config.yaml
n_layer: 9
d_model: 768
n_head: 12
n_kv_head: 12
head_dim: 64
d_mlp: 3072
vocab_size: 32768
activation: "quick_gelu"
norm: "layernorm"
norm_place: "pre"
norm_eps: 1e-06
positions: "learned"
qk_norm: true
attn_scale: 0.125
bias: "none"
tie_embeddings: true
parallel_block: false
init: "normal"
init_std_qkv: 0.0266
init_std_o: 0.0266
init_std_up: 0.0266
init_std_down: 0.0
optimizer: "adamw"
lr: 0.000786
beta1: 0.95
beta2: 0.99
weight_decay: 0.0
lr_head: 0.00575
grad_clip: 2.0
warmup_steps: 428
schedule: "wsd"
decay_fraction: 0.564
decay_shape: "linear"
final_lr_fraction: 0.1
batch_tokens: [131072, 262144, 393216]
seq_len: 512
doc_mask: false
train_tokens: 1032000000
steps: 4392
dataset: "wikipedia_en"
MLP neurons of a small language model. Each row is named by its layer, matrix (up: input weights; down: output weights) and neuron, and shows model dimensions 336-431. Each number is 500 + 25 x the weight over its row's rms, rounded and kept within 0 to 999. Numbers have three digits each.
After each neuron's rows, "fires on" lists the tokens most often at its 100 highest values on Wikipedia text that the model never trained on. A number after a token or word is its count.

L3.up349:451542539476495522462499486551511516501508509502452495498505511549465523516490500511535509539490536483498512495470525501461459518474509514507497481533531501492539501459501515501478510549468512498483485480516475507457488503495473484540490484482510517510509484486488509486501494508485483534
L3.down349:488500513464466501505516519462463528495498482526502490507475500504465519513483488523502556517527471474532481491490525516501475496484465476487526491518525454513495492492472479508471515484479550495510509496515477523492494492539416521528535486456561492506508500501497526500492499573531514492
fires on: "-" 36, " public" 25, " Public" 12, "-r" 5, " to the public" 4

L3.up29:474504529498488497485490534426498524486460537463529456508489524471470477478519518522524507497522490486527500530511484488506501504481507474536518462516502472456515507485554516530458480501458482495529489497454481502469478526502532544533469510497514476491464452566550459478522479460461535541
L3.down29:452494520500493442534474482506517510481513496524530496512504485511478490513564505531476516495526512551530515490477561500497447565508496501515463487479506493503509516464501507499500501514563465505488527512508497478519496500538533499454530511521522475482487482472496476508513470473540489490
fires on: " This" 31, " These" 9, "^{(" 5, "This" 4, " No" 4, " Historical" 4

L3.up1962:533514453484542506450460504462519498490497514534514491491500504522474439491463492489494473486544506486516540480478490492529476519476525536465512470502534521509471510521527527541543473516480507514504512511494492510531448545468505520490496471488502482489484525467433532527498489512517484465
L3.down1962:507488473512519528502509514548490491528548533477482490481483506513520482494490540482448498475501480486520467538498527480512523501529480551486508531483494539476509496476473493443460515529487537473494493445539505531532494509486460504490500496482523448469524499523496498524495484490500513476
fires on: "and" 29, "ag" 10, "ul" 6, "y" 5

L3.up5:501509487441579478478485510558512450413516508474506494502537502483502456549474460510481441491477513487446545525473497491502503541487481527498489534483517440529497519466527487484544536557520466506496526474480489495483572545517459525489529488525513519501537496472490504482485486515497467479
L3.down5:527464469464479520512482467491514501531459449509487517486530493533473451525507528539522525453495549525493509511481506468483514503526476514497519489487482477465524464510532510527527501472520497502533497462470531492502526497483513506487522505522501504500507492495508484467503493485537516508
fires on: "ov" 13, " in" 10, " Field •" 8, " State" 8, " at" 6, " | No." 6

L3.up1160:511498478526519515507477509485540490498491515491539523520495490512506483489508548507508489513521533479463499479520498511467492491457507475491506539514564507509469554477510500515493513473483527466480489513479497533497512490464520554528496514508528496478497523492498482470489535492472506471
L3.down1160:482538447508495531485502507516498488513503462491477502481490526527514521475441520475467511520517501500493502444519495546506466534515494465456523521497513498495500480489487568496500486458524562513433487508472522515515537441472517486511496479484516520501504533536501549520497531522527506511
fires on: "ab" 14, "o" 13, "ob" 10, "ib" 8, "uj" 7

L3.up2609:494483517494510502485463474483509493488509497508487531515481529500501502536538482516526532524561473494503538477448516494518491478499533506491517473551518488516504503502504561527502509494502498474507485537509510541506501503478512496519543470498513526512462475517507452525489522471525443515
L3.down2609:495464460534515479477485527520509443525536487520467521511506561493497467468502534502477491536460457489501539477514547490491490486546504505517446501491491450522513441521538521491525513499497514515500545489518545556513530480492481518493510481492465451543503495502492501497487511475491471527
fires on: "al" 22, " in" 10, " Abu" 9, "u" 5, "n" 5, " v" 5

L3.up1854:473504507462482557527485469494524488485470509507471475507522481494448481553496526499478490472493448477465533460446503497453535489515559479540437486481550499546511530481482551451506482478518496477511503491498524499502490531517512512502520524517507494515481454483485473510534530500496482487
L3.down1854:462499485535461446535461493472490498521520516507488493501458503487504475513489449494472478513540488527519475538514487503540521482513496509463505477496493457524460529490512491481485485584508548482489493472492546480461497522478470520478529529516521463499532495525496489498510533494487515446
fires on: "eb" 24, " j" 9, ", J" 8, "J" 7, " Bur" 5, " Mal" 5

L3.up1978:477476480495474475543537555538482502469548502516541477505506488490523463541487473508464496559489492485473487482488516529492469494508513492485510527512500482471464504483489501479523464468532487519544482541466502521509465453572443518488518511501525571550481474518505539535487558503491510536
L3.down1978:510487498510535510478481502537550541510431490532553491503571529501468505503487478500490503520488496497485488483472481456506516478504534478438534498476516492496516494479502468497493512526508480523470492503500529568492550543493495495521528530523485483492475517498500471480510540458512504451
fires on: " " 33, " year" 8, " summer" 4, "ow" 4, "10" 4

L3.up2731:525501549530526498503463512486529540485519478517558476484515535506501464538470494503492467508531501487500474470474523466499524560485554467523521477507533487526511467469570458488456566454507491481503518549485545513509492522492479478508477517493489487508524492498538464492538480489463490499
L3.down2731:508510517516516535524510497507476458500499455508500520521489524501472459471480515485514481533446444484499487479513469500486495520521525491496474456478530483542529520529496498468491517500506489489472474486486493476516492502487496473517496476472506462545467487530527482522486539516475476463
fires on: " E" 19, " Van" 10, " U" 8, " Bro" 5, " Bo" 4, " in" 4

L3.up503:559516549508515492482496511482503470503503528529492434474537523477506469522493490510492453526495478480471488475478535490509503497440512472532470491471522507497488484500507511480470510519505485516474487538490503496486492478528487519509522582512569545540500480503490474542495540488504469467
L3.down503:500542518481520475504460460496479432544501499504512505521524514523455473432497461538481461514543493493500509461469492496511474489478533483475522481486525529496535505501497464458497492487517480538473495525478518502454469511526479518494461545471487524514512503539558482512490511497510487448
fires on: " El" 24, " el" 11, " Ol" 8, " de" 8, "l" 6

L3.up4:498522507541508485523495503485498497488506505484492530546477500520466489507547499532546500479538530508483477514517486512468501485481515502487520488534522473498493480501504543500475457503464535534476501536494495455472520523511488506504523525498520486511517537507512484542491485463521470490
L3.down4:454478484494443500517486522510484488473525483473522524516496496530472460504540467543500511527455498496519543540528491545464511516495517485478508456484514528461545519509493538507514490494511444471479510524478498463483488526527479501501480484463523515492445539519498510454492521516520521476
fires on: " \\" 16, " over" 11, "-" 10, "978" 10, "} \\" 7, " down" 6

L3.up288:475472506455464526499499515502507475491506517436451528517509478462507456517496523548497518483480464451497532511498501527480430484495524488495504499515525457526544500466514513482526545522506492486529524495472487482526471541478473493487481522506483513499495541490516470497534486508461515462
L3.down288:467450535488537510519507494445513493487489471467522515500494497493498496461511505534512492508507478446537507457507541522465517515531491487496470481547495494497505504502495502486536519520498489480506480455512520498503501519519501504521478520432513499511513493506504510491511488520529477460
fires on: " Bl" 23, " bl" 8, "bl" 7, "Bl" 5, "-D" 5, "ight" 5

L3.up2613:488496508521540495503501512471525527484495478477532472458515476509520513459504502514529474522510514493467502535479466466505519486460487480541522530497523476494478507492521502468468520536485499505462478459442474499524506486499503566456487542508507519494474491500461497512518523449526480479
L3.down2613:509500512513466503504496531550514524487534505497473533540478492447459504462485502534503500586492524450518499462492498492478442484508499501471479479467548508519540491499456503508528530476479552517502481539516524521499460505524507495475531510528517524470518511504508503499450450493484494496
fires on: "b" 13, "m" 13, " but" 12, " or" 10, "r" 8, "v" 6

L3.up2697:507487529471519458506509495537505490509519495471462505503520495513518485487499524523456453543509501495477514542515481487428442446469529486521484451509540504473492537493466508488464531481508492486527481510476496517490486506522539521500501474493529487482555467449521494543498451512493525507
L3.down2697:486496508537496511503453545483517505501475474492496496517499482511521513500544543510435532525523496516508479505506528488506516501470515476487479461472478493480491462527482517486501500517490538507468522489518493508494488499534507517506506520492505501491533502483513446520457494517479561537
fires on: " G" 36, "ank" 5, " bind" 4, " test" 4, " recept" 4, " gun" 4

L3.up1129:530477488540506466554498557473512540499513495486509446538535534519539478549514475500493494538475526481518515532510507497524544517523536487518539492516501479503492521490541519452489502495505530473502480490442464489521471515446544542506502476458519503482534486456506478509576515503528503475
L3.down1129:491491467526506558476510546516547492526494463515477507516537525561511509507548515513496534491497532508508507485529528483509504524532510508486506481572524450483530509459504492479494466484458513509486509483467468459516520471494496489463477460524524489477486482487511478484493511494539487441
fires on: " t" 22, ", t" 16, " there" 8, " O" 8, " T" 7, " the t" 6

L3.up1532:469510476501480507517527499515536516479486548517517509476497493550519496505477487525514464494524521491486493487519494459540515516469496486486528490493544479456460513446490432483502497480512506510495502510487500491471475460526499462564505519530478500479498518514515491483514508477520489535
L3.down1532:515501516477500477468482494528502488507439492475457513468497475544476525469476525450531506493525544492475476475533506437586456532542517509468472526468490486469508512494465468504486474479511522500498499499480518504503466502499460505538496486499474515483495493507535488521529493473475483512
fires on: "\"," 30, "a," 29, ",\"" 13, "a S" 5, "er," 4